MLP neurons of a small language model. Each row is named by its layer, matrix (gate and up: input weights) and neuron, and shows model dimensions 112-239. Each number is 50 + 15 x the weight over its row's rms, rounded and kept within 0 to 99. A neuron's up and down rows have the sign that makes its largest values positive.
After each neuron's rows, "fires on" lists the tokens most often at its 100 highest values on Wikipedia text that the model never trained on. A number after a token or word is its count.

L10.gate176:26 41 30 56 43 59 71 69 48 55 56 46 40 76 69 58 44 60 52 55 48 62 36 66 50 32 73 42 42 39 73 51 82 65 60 55 48 63 54 85 24 48 29 72 53 52 58 37 43 36 12 72 51 50 61 61 27 60 40 69 83 66 56 29 49 42 61 63 58 31 42 43 66 47 73 80 46 47 51 55 26 35 72 53 55 66 56 60 47 41 71 54 43 58 39 27 44 34 53 52 70 26 42 41 45 31 64 52 39 23 67 55 47 62 82 49 64 58 48 49 57 34 72 52 40 24 50 37
L10.up176:30 56 51 44 73 37 26 40 28 28 28 72 32 41 62 17 56 67 53 43 61 43 42 49 62 57 32 60 87 50 49 37 38 45 39 39 45 47 42 45 75 24 50 67 54 26 45 58 41 39 20 70 41 54 59 32 67 75 43 27 41 62 59 65 89 49 47 51 48 66 17 69 26 55 67 47 38 72 64 54 49 33 61 25 61 48 44 52 31 44 64 43 58 34 47 69 40 36 70 61 37 63 31 55 65 47 71 73 29 48 52 75 52 66 55 27 81 38 37 65 52 69 43 44 26 38 53 65
fires on: " be" 29, "b" 15, " as" 9, " b" 6, "if" 5, " and" 5

L7.gate165:47 34 30 54 39 54 82 33 40 47 53 36 43 38 65 45 52 54 55 24 47 59 51 52 74 61 41 55 45 69 62 55 76 34 42 44 51 23 61 32 42 72 72 51 73 69 87 46 46 62 55 50 43 50 26 57 51 48 35 14 60 38 25 58 41 76 54 37 32 52 51 65 61 24 52 47 68 45 47 00 41 82 57 37 69 50 59 51 42 45 39 50 21 46 56 21 21 30 54 41 54 31 16 66 34 64 52 55 63 78 63 27 50 84 45 82 66 29 75 26 64 21 54 79 69 27 39 45
L7.up165:17 67 42 34 18 54 77 47 45 54 40 37 61 52 33 66 60 44 69 52 53 40 57 47 64 57 49 42 45 61 50 39 65 39 38 67 39 30 50 61 06 46 55 50 34 52 56 50 48 47 63 51 55 40 65 27 26 56 37 48 39 41 42 43 57 61 58 48 35 35 51 56 73 58 65 68 31 24 50 37 53 51 27 27 32 31 38 75 54 30 12 53 54 31 51 55 31 62 47 11 50 41 41 41 38 57 65 33 40 56 43 40 37 52 43 59 65 46 59 75 67 70 40 60 68 31 57 66
fires on: "ath" 12, "ad" 11, "iv" 10, "e" 8, "ose" 7, "ot" 7

L6.gate251:32 54 46 78 50 48 68 43 65 48 74 48 64 53 27 44 43 65 44 65 64 44 65 55 58 28 43 27 31 55 44 64 37 72 75 51 64 63 49 54 37 62 43 46 79 45 64 20 42 56 33 67 62 63 37 66 53 79 15 38 47 68 32 36 64 67 33 65 29 49 51 46 54 32 41 64 34 22 54 11 71 62 74 53 62 54 52 45 32 36 38 67 28 56 49 66 61 58 39 57 64 49 26 20 53 40 20 51 69 67 71 52 47 41 46 48 78 52 58 50 44 71 64 56 49 46 70 65
L6.up251:47 46 56 78 48 44 89 35 66 52 67 52 58 63 50 24 57 73 58 59 67 31 44 56 55 40 61 47 53 77 62 48 53 50 79 62 65 51 39 27 54 50 71 42 74 29 59 50 36 51 66 65 52 48 37 41 48 71 62 82 86 35 47 45 56 49 40 54 47 45 64 64 41 37 33 48 49 30 71 64 46 57 52 53 57 31 40 29 42 50 55 43 44 43 68 50 54 54 45 82 46 43 49 59 98 74 41 36 41 63 42 41 32 69 36 76 62 63 58 64 29 33 55 40 48 65 69 80
fires on: "ov" 46, "orn" 18, "age" 8, "az" 7, "ak" 4

L2.gate432:21 35 58 50 60 33 30 54 54 51 71 62 40 47 44 54 53 39 46 58 43 63 79 82 37 54 53 56 60 45 62 30 51 54 62 66 33 39 66 70 75 58 58 40 38 57 60 20 50 64 30 82 67 44 71 39 49 61 63 68 42 53 42 49 38 47 59 47 38 32 36 61 20 20 86 39 44 56 36 48 50 37 39 37 30 60 52 34 53 75 38 62 27 53 69 52 62 62 45 64 70 82 15 31 46 40 36 28 23 61 42 56 50 52 64 45 74 34 60 31 47 41 37 67 68 24 51 48
L2.up432:51 44 42 38 77 51 36 53 50 65 63 51 25 46 62 37 45 31 59 50 36 65 43 71 45 48 54 57 61 50 49 52 80 63 76 52 41 60 68 58 66 88 22 44 51 59 79 67 51 57 16 65 58 34 50 39 46 59 68 65 51 79 47 67 41 59 56 12 47 46 56 59 34 30 60 76 49 36 56 54 30 33 17 50 37 31 49 36 57 59 50 41 37 58 84 18 61 69 48 62 58 77 50 41 36 71 39 40 28 51 59 51 51 61 46 50 57 51 79 52 44 52 48 53 45 53 68 56
fires on: "att" 22, "}" 15, " Re" 14, "|" 11, "{" 10, "\n" 7

L2.gate662:57 53 77 45 47 42 69 69 78 45 51 49 31 69 45 46 51 60 52 43 41 48 46 64 48 52 18 81 77 43 59 57 48 51 66 58 68 45 61 58 50 55 27 42 27 54 44 50 46 49 63 68 53 38 53 42 36 79 30 50 49 45 40 41 69 60 62 55 47 50 30 59 52 49 18 62 50 48 61 58 60 48 47 38 39 63 63 64 62 52 54 44 86 69 63 67 44 39 58 49 47 54 29 49 58 45 31 59 47 41 54 70 25 34 39 68 57 35 59 73 74 66 38 47 61 47 28 41
L2.up662:68 65 69 28 73 41 57 47 51 51 58 49 34 48 60 20 45 61 57 59 49 58 45 70 48 59 15 69 72 40 68 52 37 38 67 66 58 51 42 42 40 36 33 35 39 52 33 86 62 68 54 54 44 50 58 57 48 71 34 61 45 53 35 46 72 49 45 35 77 51 33 57 50 52 37 63 66 62 62 61 63 59 54 39 58 43 65 53 57 54 48 47 68 59 61 58 51 40 55 45 48 67 73 54 24 33 49 60 42 39 53 82 38 41 24 44 59 51 60 67 66 80 39 78 48 45 25 32
fires on: "y" 72, " sy" 28

L9.gate56:66 42 35 48 78 48 48 29 51 60 70 61 50 37 90 38 47 56 80 45 47 23 59 24 56 40 78 54 71 45 52 60 53 60 31 57 68 59 57 69 53 41 53 37 55 57 54 29 40 45 49 52 30 35 74 49 66 61 41 68 62 20 54 79 58 57 45 27 50 72 53 57 55 36 68 72 49 65 56 72 37 41 88 53 76 53 46 33 51 48 56 40 57 40 74 53 36 43 42 48 35 52 45 46 41 65 36 76 61 62 46 48 12 57 48 34 49 51 27 71 44 49 41 37 73 38 88 68
L9.up56:88 45 41 59 50 62 56 59 59 53 71 62 34 46 40 45 66 60 47 28 51 65 47 53 61 74 69 50 61 40 56 70 41 53 72 35 68 83 35 53 49 37 52 73 51 36 48 33 46 61 43 59 69 29 62 71 72 32 56 29 46 37 11 22 31 37 56 30 48 53 74 43 66 67 54 44 32 17 50 43 67 54 42 29 46 49 35 54 23 41 47 27 44 33 42 57 51 43 60 57 51 53 34 78 63 50 62 44 61 60 54 40 70 73 34 51 63 47 75 38 48 24 33 54 70 55 63 68
fires on: "am" 42, "pen" 18, "all" 9, "e" 8, "fer" 5, "ason" 4

L2.gate698:47 60 31 32 41 47 40 28 34 41 77 43 49 52 45 53 78 41 49 38 48 53 62 70 54 50 42 33 50 66 30 40 55 25 31 50 27 29 48 42 74 49 51 59 56 60 54 67 85 64 52 15 38 43 58 52 52 54 48 35 25 59 32 54 54 54 26 57 36 54 58 51 62 43 88 35 31 42 21 46 57 42 50 46 44 55 36 59 48 51 51 53 43 53 36 47 27 41 47 42 74 59 44 57 38 45 48 61 56 57 45 46 17 84 55 25 53 23 73 64 60 42 40 42 26 42 33 73
L2.up698:84 45 40 53 51 31 47 64 72 39 61 44 40 77 16 33 52 47 64 62 48 53 69 52 66 32 20 44 48 55 21 42 37 64 66 51 34 64 57 39 56 06 42 24 44 58 80 19 53 65 46 67 54 68 56 36 37 41 48 47 52 49 52 43 53 24 29 67 21 29 40 60 43 65 48 57 57 42 57 33 21 37 35 03 43 30 48 37 44 41 60 20 48 69 44 70 39 20 52 25 45 65 56 61 51 49 53 34 50 36 25 70 56 56 43 29 42 30 56 33 66 59 22 48 41 24 35 41
fires on: " him" 39, " out" 9, " her" 9, "," 9, " it" 8, " b" 5

L9.gate14:64 47 48 66 63 77 31 65 46 22 58 37 46 67 40 62 27 80 57 35 82 54 48 33 51 24 52 74 55 58 69 29 37 56 46 60 62 36 40 60 76 49 67 56 72 68 57 56 45 41 68 44 31 40 57 60 29 23 69 44 36 60 31 09 53 50 58 40 61 51 30 31 54 61 46 15 62 65 60 34 41 43 25 15 32 26 76 47 52 61 30 41 51 59 75 47 36 31 69 42 42 56 60 58 56 64 21 28 51 50 66 31 48 49 38 66 23 45 59 62 52 56 52 44 50 24 38 73
L9.up14:48 43 53 57 35 78 66 54 57 50 54 63 40 31 41 92 56 43 35 53 57 27 79 17 29 57 41 34 71 52 77 37 33 58 69 33 33 28 62 36 11 50 55 35 45 46 61 36 62 69 72 48 26 66 59 62 80 19 48 37 38 63 47 46 51 57 46 38 49 60 44 55 24 61 68 40 37 54 50 39 58 33 45 24 48 68 38 69 61 84 38 51 63 52 35 46 48 31 40 40 32 79 40 39 70 56 09 30 45 41 32 55 42 45 22 50 47 52 48 55 20 50 37 35 62 69 50 35
fires on: "and" 25, "ir" 20, "y" 13, "s" 11, "ay" 7, "ly" 6

L7.gate172:62 47 28 56 64 33 24 39 61 52 53 53 40 24 46 36 66 70 41 64 52 55 50 70 34 31 48 43 37 50 35 63 65 43 59 55 24 65 49 88 64 46 36 51 59 74 44 29 65 46 55 63 56 44 70 46 38 62 34 40 62 15 34 58 64 54 35 50 61 43 35 63 50 37 45 41 48 47 12 61 63 39 44 35 34 57 51 51 34 32 35 44 68 46 56 71 30 48 46 77 55 44 48 60 58 53 59 58 43 59 40 35 38 37 53 57 62 36 19 28 24 32 41 45 45 65 64 57
L7.up172:33 45 60 61 74 54 14 35 41 56 58 58 38 23 73 58 55 62 55 29 78 47 60 51 31 47 58 24 59 57 21 67 68 62 69 33 48 56 32 63 36 50 36 96 53 36 48 78 49 66 37 51 63 25 52 53 80 85 65 49 33 68 46 41 56 45 57 38 57 61 44 38 59 53 61 61 27 48 37 62 74 59 49 30 44 73 47 61 19 28 66 14 65 43 55 53 43 39 68 50 79 24 60 66 45 50 20 67 58 57 28 38 34 43 62 24 54 40 74 59 81 56 33 37 69 44 44 58
fires on: "l" 23, "am" 22, "all" 12, " Bl" 11, "ann" 8

L6.gate441:46 35 45 34 46 44 57 44 41 63 51 40 48 43 60 40 45 47 57 43 57 57 45 53 49 48 65 54 73 36 40 54 42 58 52 55 74 71 72 42 48 56 45 61 48 68 28 47 47 55 72 89 40 39 64 29 66 28 62 28 43 49 56 16 58 56 59 49 58 74 42 21 63 53 39 49 82 60 76 56 42 51 46 39 44 45 26 30 47 54 53 68 39 56 67 40 46 22 41 30 40 52 45 59 46 82 63 63 39 47 44 38 52 59 25 46 41 39 76 68 64 58 60 26 45 38 40 60
L6.up441:48 58 29 16 50 82 22 53 34 50 52 62 32 50 55 36 55 43 26 23 43 54 47 74 65 55 47 52 63 60 70 42 37 77 49 75 40 96 50 50 40 41 64 87 33 55 83 34 38 42 66 76 35 54 45 59 69 24 48 63 45 41 42 59 43 29 64 34 46 55 64 59 46 60 59 57 44 83 04 47 55 42 65 64 57 53 40 81 79 32 51 63 52 50 46 51 36 64 65 46 39 72 45 61 68 33 21 60 60 38 40 45 52 51 53 51 37 30 71 49 38 61 56 45 52 44 68 64
fires on: "y" 31, ")" 10, "ar" 8, "amp" 7, "ay" 7, "hy" 6

L3.gate266:40 66 58 67 42 46 36 50 57 47 32 62 35 54 43 33 39 57 57 57 64 76 44 47 51 48 49 22 38 39 63 69 40 74 36 99 51 42 57 62 49 47 80 66 63 32 66 42 16 66 59 59 60 31 59 52 45 44 39 13 54 62 33 47 55 50 17 47 51 35 44 39 55 28 72 67 53 24 20 46 21 14 64 38 45 36 53 68 23 44 48 62 35 24 57 44 52 54 35 64 49 49 51 62 34 41 31 64 31 17 59 24 48 75 81 40 45 32 25 46 45 40 42 39 53 24 17 34
L3.up266:39 58 41 45 36 66 67 37 32 40 23 53 33 55 52 53 36 64 66 58 63 57 43 62 38 43 56 43 67 38 49 78 47 71 36 87 32 50 74 46 31 40 57 86 60 23 29 73 47 60 47 75 72 32 57 56 41 49 42 00 53 59 58 60 57 42 41 32 34 52 47 43 81 43 52 58 60 42 55 35 29 27 52 45 28 43 49 67 55 57 65 53 32 54 61 50 54 54 52 51 49 44 72 46 49 73 41 70 29 26 67 16 78 72 47 53 45 66 44 24 27 48 16 33 42 48 29 10
fires on: "et" 87, "ac" 13

L10.gate58:66 37 54 38 46 42 57 73 38 52 44 59 70 75 61 46 52 67 74 88 42 46 46 82 57 34 64 48 55 51 58 34 58 67 57 64 56 69 51 65 46 54 22 63 45 38 32 74 43 21 41 39 78 30 40 86 56 27 26 42 31 52 58 47 73 56 63 63 23 49 82 60 41 45 60 44 37 65 51 23 38 53 46 46 73 25 26 85 49 42 60 54 31 43 37 45 65 56 57 54 32 28 48 27 26 49 37 52 19 50 49 28 51 32 60 56 48 62 45 21 46 42 53 48 61 16 93 77
L10.up58:30 35 42 61 44 47 48 18 49 28 27 43 56 51 44 32 43 63 50 41 59 16 54 37 50 50 54 61 51 49 66 62 42 37 55 43 32 11 54 22 41 82 72 82 57 28 47 43 34 59 57 47 66 65 62 28 68 37 40 50 32 31 45 34 62 74 34 20 31 60 72 57 57 45 29 57 19 37 46 46 38 55 42 39 72 52 32 42 73 38 88 54 49 55 44 59 36 63 53 49 37 43 61 42 68 50 38 62 52 51 55 76 33 46 26 45 71 33 42 72 50 39 48 64 43 66 35 79
fires on: " and" 23, " sh" 13, " be" 12, "i" 11, "on" 7

L7.gate118:64 41 46 61 61 35 60 38 57 31 44 78 46 40 46 54 66 48 60 36 52 72 82 36 73 53 41 48 58 44 40 58 86 40 71 55 31 35 53 31 36 55 51 43 40 70 37 55 32 65 46 80 61 62 21 53 40 66 42 67 53 53 29 36 62 34 67 62 56 51 52 59 48 56 70 11 67 47 57 43 51 45 56 34 68 41 45 46 42 45 45 68 55 56 46 34 50 69 80 76 39 33 00 51 61 46 34 63 41 40 21 71 31 68 77 39 46 56 45 63 32 25 51 66 62 62 84 51
L7.up118:37 55 61 77 26 68 42 12 48 54 49 71 60 41 44 43 49 38 47 52 65 44 71 56 38 49 41 36 46 63 33 49 52 50 41 26 42 30 40 70 24 38 68 19 31 70 56 52 78 50 56 42 38 70 51 57 70 66 62 17 52 46 26 20 48 67 50 46 17 37 53 50 72 57 64 66 68 63 64 62 22 46 70 25 57 55 62 53 35 34 51 38 55 36 57 38 45 45 44 43 46 41 40 35 56 43 43 52 41 64 21 74 76 14 56 69 56 67 84 36 47 67 49 57 50 74 33 57
fires on: "ip" 21, "p" 19, "i" 17, "t" 6, "oin" 6, "g" 5

L7.gate380:43 43 66 47 73 30 53 48 73 22 47 49 67 24 24 43 44 55 72 33 34 66 54 29 46 42 46 46 59 28 52 65 28 50 50 75 19 60 45 54 57 50 47 45 54 72 45 80 81 43 67 53 33 60 57 42 47 43 65 43 71 37 74 39 58 48 45 45 52 47 48 36 49 43 43 45 42 46 80 63 74 56 70 45 84 23 59 52 23 39 55 74 34 37 63 62 36 46 35 78 37 67 72 43 58 54 51 35 37 48 43 53 49 34 64 66 70 61 28 43 77 58 44 09 54 69 48 60
L7.up380:50 57 34 63 44 60 44 36 60 39 72 61 49 56 29 62 69 56 48 73 67 55 49 43 29 45 67 54 42 27 71 58 61 31 60 82 63 71 39 57 29 26 33 37 58 64 35 17 57 54 71 66 77 50 35 57 42 37 31 27 41 58 49 54 69 25 39 61 56 46 50 58 19 50 71 47 55 23 72 54 45 86 37 45 37 66 39 46 27 54 60 55 41 36 35 62 33 59 44 43 42 61 68 39 68 26 57 36 46 58 68 57 35 54 59 56 58 49 50 65 58 53 40 21 53 90 71 71
fires on: "s" 47, "es" 14, "ames" 10, "ies" 8, "ons" 5, "ations" 5

L10.gate335:61 56 34 68 33 56 41 55 55 36 58 23 43 48 41 65 67 54 65 22 10 47 91 47 56 60 74 45 42 64 49 48 52 63 55 48 63 50 33 52 42 50 55 50 76 53 53 44 68 62 59 66 38 49 58 78 65 83 56 39 63 54 36 62 67 47 65 69 46 69 45 77 48 71 69 31 45 45 62 50 56 61 50 51 77 31 40 44 48 65 72 40 45 47 49 62 45 44 58 62 82 46 40 52 42 65 44 37 54 69 32 58 62 54 66 62 68 82 60 36 32 51 55 28 72 52 65 75
L10.up335:46 74 78 30 58 55 51 58 55 40 54 84 65 49 67 53 74 27 30 69 50 65 99 59 58 61 32 63 49 48 75 52 54 71 33 22 42 24 50 32 34 60 71 46 45 65 53 31 68 62 40 38 48 53 38 30 70 45 42 36 35 81 45 74 45 54 52 53 53 80 45 70 51 31 53 47 46 79 57 55 46 47 60 37 32 37 27 55 64 51 65 50 45 34 43 47 55 42 59 51 41 69 71 62 45 53 53 49 37 37 68 59 68 68 51 69 40 64 69 51 43 66 74 53 59 60 45 69
fires on: " att" 35, "t" 20, " th" 12, " \"" 12, "p" 9

L3.gate70:47 23 61 41 37 68 63 64 47 54 45 64 41 35 53 45 40 67 76 51 41 61 24 92 55 17 31 50 64 32 55 44 50 23 51 51 78 42 78 54 50 55 55 45 47 61 50 54 41 61 56 34 37 51 45 47 24 59 35 51 38 32 59 50 68 65 44 68 63 51 55 70 58 62 37 77 61 44 61 87 62 43 58 38 61 47 37 55 39 57 58 44 11 60 50 45 38 27 80 50 80 45 75 54 73 48 75 65 41 77 92 54 33 34 10 48 32 39 53 43 63 48 54 35 31 52 55 43
L3.up70:36 33 61 43 42 50 78 48 51 58 61 53 26 44 33 39 43 61 76 47 48 56 57 75 58 21 30 45 49 34 53 46 23 11 65 66 71 32 71 72 31 42 45 38 45 76 50 45 32 56 62 59 41 32 57 27 55 62 49 55 52 34 70 26 55 66 31 55 58 52 56 72 53 63 52 42 40 37 69 64 64 49 50 43 68 44 43 56 21 62 47 26 30 67 46 49 52 35 84 32 39 63 62 40 64 24 62 35 51 59 79 57 57 25 14 50 41 43 51 69 74 47 49 34 71 41 44 31
fires on: "os" 72, " sy" 28

L3.gate329:64 36 50 65 65 56 50 55 56 44 59 65 30 27 49 38 47 43 60 42 61 34 63 36 46 54 58 26 49 63 50 48 70 59 71 71 38 44 46 60 40 59 42 70 50 67 49 26 20 61 55 53 44 53 25 65 36 57 19 44 59 31 45 44 60 41 47 43 34 27 52 56 46 49 61 45 64 39 58 27 44 52 79 68 40 26 36 69 02 31 55 24 48 39 45 40 41 38 68 63 35 63 60 25 57 49 64 73 46 37 53 29 48 60 61 40 48 30 59 37 30 23 28 45 50 29 61 30
L3.up329:42 35 50 63 63 60 57 25 72 36 56 60 49 69 66 38 43 53 53 47 51 45 71 32 50 47 59 52 53 33 43 77 49 68 92 65 73 70 48 69 53 81 75 61 53 46 57 45 53 37 58 48 63 55 25 56 61 51 48 45 68 65 41 33 31 42 76 44 49 45 43 54 44 55 63 30 48 20 32 41 19 70 53 76 34 35 48 54 26 33 59 26 44 54 50 32 36 37 52 65 48 55 48 28 41 81 54 73 37 62 38 30 53 44 40 33 37 47 36 33 84 48 52 42 34 51 45 31
fires on: "ac" 76, "or" 14, "ous" 6

L5.gate394:62 53 54 28 39 30 57 26 50 53 72 45 45 46 56 65 54 59 54 47 36 39 64 62 54 18 74 65 69 55 55 57 71 50 73 65 39 45 54 00 61 42 46 41 63 36 53 48 25 50 47 43 31 48 40 45 27 40 61 65 48 54 48 53 65 30 43 29 24 27 40 72 44 56 65 24 43 51 52 48 56 48 37 62 54 49 55 41 36 41 73 55 46 42 51 80 51 48 58 59 54 40 35 64 83 64 66 51 66 30 38 60 55 53 40 54 43 44 75 54 40 27 59 34 54 28 56 53
L5.up394:47 33 19 48 55 41 59 23 47 65 47 53 63 38 38 47 16 44 58 55 40 67 40 51 44 46 45 45 54 48 62 18 42 41 48 61 45 50 35 56 49 78 42 49 50 70 81 28 46 68 42 63 50 76 47 55 35 36 55 71 44 76 50 50 47 36 46 81 28 37 61 43 63 23 70 66 53 44 58 37 34 42 40 50 40 48 40 68 52 29 79 54 54 50 65 69 39 14 35 19 50 54 43 70 45 31 72 68 37 56 26 45 35 65 31 44 42 50 82 41 99 45 54 35 48 31 49 51
fires on: " and" 91, " &" 7

L3.gate350:37 42 53 79 52 45 73 48 72 43 61 64 63 63 20 39 38 69 64 88 65 37 69 39 99 33 39 60 32 52 52 16 32 65 52 58 64 11 39 43 63 61 49 35 54 70 48 53 31 79 30 75 50 66 34 55 39 55 66 42 67 52 50 50 78 58 54 75 54 45 54 50 26 31 47 50 49 45 34 49 48 41 52 44 79 53 41 38 30 38 52 59 68 44 13 38 51 46 49 44 19 37 42 55 58 48 31 41 52 40 80 30 25 52 39 34 69 41 30 46 75 60 69 41 54 62 42 59
L3.up350:12 53 51 64 50 49 73 52 46 27 60 68 48 33 39 57 43 65 36 67 70 42 54 57 70 63 65 74 46 73 45 70 46 63 72 66 53 34 46 58 43 63 80 60 24 43 59 47 61 67 40 33 35 69 38 41 68 38 58 44 50 62 31 36 43 47 41 69 82 50 47 82 46 60 41 32 64 34 59 46 71 57 40 35 53 31 86 32 76 37 57 50 60 44 43 43 38 72 57 49 35 37 56 72 37 32 25 65 26 42 56 46 43 73 45 52 65 44 67 59 87 57 75 60 59 43 48 63
fires on: "orn" 35, "op" 17, "ov" 16, "ork" 15, "ord" 7

L9.gate432:77 64 25 54 84 47 59 44 56 52 50 48 45 64 58 51 48 30 64 48 50 43 34 34 41 52 55 67 62 41 28 77 24 35 26 53 24 32 83 67 73 52 54 36 62 37 74 60 56 41 30 32 32 57 59 54 58 67 23 16 61 44 78 61 67 51 49 59 30 56 49 65 53 43 56 53 52 37 55 66 53 53 46 23 72 29 42 44 20 32 57 60 52 35 39 69 26 46 53 44 51 71 63 51 41 26 36 44 32 64 66 56 52 53 52 32 68 29 46 61 46 78 59 61 62 33 30 35
L9.up432:56 46 61 50 74 38 67 53 62 45 52 34 66 47 67 66 37 25 52 29 54 24 61 53 40 68 54 53 78 51 58 51 29 44 58 69 43 54 58 43 48 52 50 52 51 49 41 57 48 41 48 52 53 32 36 40 57 53 34 49 66 48 54 61 48 63 43 60 58 60 63 46 33 27 79 59 49 31 66 44 59 92 59 38 55 55 30 51 65 36 72 54 34 67 21 54 44 53 54 54 29 67 78 52 99 44 65 48 39 86 32 46 44 76 70 56 35 87 53 58 45 73 33 29 52 53 41 62
fires on: "es" 20, "ings" 10, "ics" 9, "ing" 8, "als" 6, "ies" 6

L3.gate352:49 55 41 60 26 40 84 17 49 50 45 70 45 66 65 49 55 36 42 35 54 41 42 83 75 16 36 49 05 40 46 43 86 29 48 59 31 40 80 41 53 53 48 59 30 61 68 46 44 57 47 57 44 29 54 46 39 48 57 47 34 64 61 61 68 55 40 36 24 46 50 46 28 41 25 57 49 41 69 57 47 59 51 32 52 37 34 49 63 60 42 40 41 59 37 51 40 38 42 41 64 51 81 44 48 79 29 48 62 58 52 50 43 48 37 32 32 09 61 51 80 67 17 33 35 27 62 71
L3.up352:49 46 36 64 50 51 52 49 63 46 65 68 71 59 61 46 32 39 40 51 41 56 73 60 70 47 37 47 46 58 64 57 66 26 32 48 60 40 47 63 44 52 52 15 36 63 70 48 61 52 74 68 50 29 35 44 45 43 49 65 56 67 41 53 57 51 32 62 37 32 45 71 64 14 55 52 45 56 89 66 28 57 61 20 74 44 41 39 50 56 41 54 31 76 47 48 52 41 53 37 70 63 75 50 40 91 51 43 53 54 25 58 36 53 53 26 16 15 84 41 45 82 50 54 48 37 14 62
fires on: " him" 39, " her" 15, "amily" 14, " it" 13, " was" 5

L6.gate645:61 39 45 59 61 67 65 53 93 80 53 37 43 55 62 59 54 53 48 47 38 19 52 48 53 73 65 41 43 50 66 57 36 57 22 39 53 23 58 72 57 54 69 56 36 46 54 58 42 38 33 48 45 58 32 51 59 53 74 56 44 46 58 52 57 39 19 64 37 68 44 13 18 63 45 29 86 48 61 37 34 41 39 50 36 50 53 62 57 35 36 47 93 64 50 73 37 62 55 36 54 32 48 52 34 24 66 27 59 49 49 29 33 61 42 82 30 46 27 42 15 41 63 53 39 61 23 59
L6.up645:72 39 49 59 46 32 46 84 44 66 96 70 37 48 34 52 22 45 53 90 31 59 47 32 43 48 46 53 75 39 32 45 41 52 56 49 57 73 38 54 72 43 57 71 46 53 38 52 13 46 40 83 29 48 54 39 45 47 61 57 33 47 84 84 81 74 50 64 47 42 54 14 54 45 47 52 57 62 29 38 67 35 41 67 43 66 33 52 49 65 66 49 55 63 39 52 56 49 47 78 72 53 29 47 46 58 68 62 42 40 83 53 59 38 47 41 56 44 39 35 37 52 41 24 64 55 33 58
fires on: "ent" 33, "ost" 9, "ick" 8, "ious" 8, "ely" 5

L3.gate541:44 54 46 56 37 50 57 50 26 35 51 52 19 39 47 30 67 70 51 64 40 47 61 40 74 20 48 36 58 66 54 32 22 60 68 52 69 55 52 47 48 54 44 25 70 90 60 53 32 37 71 54 45 07 41 42 25 64 46 89 76 45 31 52 47 53 42 32 62 54 56 47 31 61 33 62 69 25 40 61 63 23 29 31 58 32 44 46 25 71 54 47 48 52 72 74 47 74 71 71 47 74 40 46 43 43 43 65 73 61 62 53 19 29 45 46 53 39 59 70 51 52 29 42 59 58 45 48
L3.up541:39 31 44 70 38 50 48 52 29 47 66 47 26 59 37 52 60 80 63 48 49 34 57 42 60 31 70 41 53 59 56 50 24 46 63 60 74 89 41 48 35 45 40 40 47 71 49 36 40 44 68 57 39 32 59 37 34 56 32 53 70 32 26 43 30 48 42 26 62 58 39 43 41 48 38 40 20 41 51 65 57 24 26 19 52 52 58 46 38 85 46 62 38 56 48 62 30 39 59 68 54 66 51 46 82 58 53 74 66 72 58 37 29 41 37 49 54 40 68 57 68 52 57 74 50 67 56 25
fires on: ".\n\n" 34, " sy" 28, "C" 12, "fter" 11

L9.gate405:54 64 49 33 65 58 27 67 48 41 57 43 65 36 32 68 43 46 75 63 36 60 51 45 78 53 47 48 57 58 86 76 47 57 56 48 46 66 52 27 59 38 65 40 41 85 51 42 04 44 31 33 16 50 51 52 47 33 86 62 68 78 62 52 49 58 43 55 60 76 60 40 07 64 48 31 32 63 51 46 51 40 59 39 45 66 53 35 11 39 51 99 45 58 45 49 71 29 55 67 56 41 62 35 65 65 52 44 45 57 59 25 57 67 73 42 38 66 84 34 40 43 43 19 65 30 74 13
L9.up405:32 54 75 57 65 27 80 48 40 74 43 57 36 45 51 85 42 55 40 47 65 77 58 51 36 32 27 71 46 46 49 54 47 43 46 29 25 51 48 20 52 42 47 66 35 34 55 24 33 39 68 45 44 63 42 35 38 45 28 46 10 64 48 53 55 37 52 54 28 30 33 60 71 21 45 66 36 46 51 47 42 42 49 55 60 55 74 68 71 39 64 56 27 63 80 44 39 77 32 18 37 67 42 50 37 56 63 27 41 65 46 40 56 58 40 68 43 49 56 36 62 92 55 50 66 68 56 48
fires on: "ly" 30, "y" 17, " and" 8, "er" 6, "r" 4, "ely" 4

L9.gate57:62 39 80 42 44 39 41 39 42 52 51 64 78 45 26 54 50 49 65 46 40 46 92 74 34 68 74 55 34 67 52 52 54 46 25 62 75 41 50 29 53 54 33 62 69 38 55 32 52 57 25 55 53 47 32 38 59 37 74 70 59 47 72 38 57 31 48 24 26 43 74 34 39 48 51 50 54 41 17 61 47 56 49 68 36 32 59 47 32 55 51 29 65 76 11 50 70 30 70 41 52 40 49 29 62 50 54 51 31 51 66 29 34 65 49 48 59 28 44 43 46 64 38 27 74 56 71 65
L9.up57:81 46 51 58 37 56 61 42 46 45 67 61 90 32 57 74 38 53 35 44 79 72 61 50 25 39 58 71 50 77 71 40 58 34 43 78 34 24 47 51 58 65 40 49 43 76 52 49 34 56 64 67 33 75 31 52 52 27 65 64 60 36 61 31 58 58 73 42 50 40 51 71 50 52 40 61 46 54 29 54 56 49 43 23 51 35 88 57 44 50 77 57 55 34 92 45 45 44 52 66 32 41 48 57 31 36 79 65 48 54 32 51 23 60 13 49 30 34 44 57 43 50 42 38 43 68 56 75
fires on: "ing" 51, "ed" 11, "ro" 8, " and" 4, "og" 4, "em" 4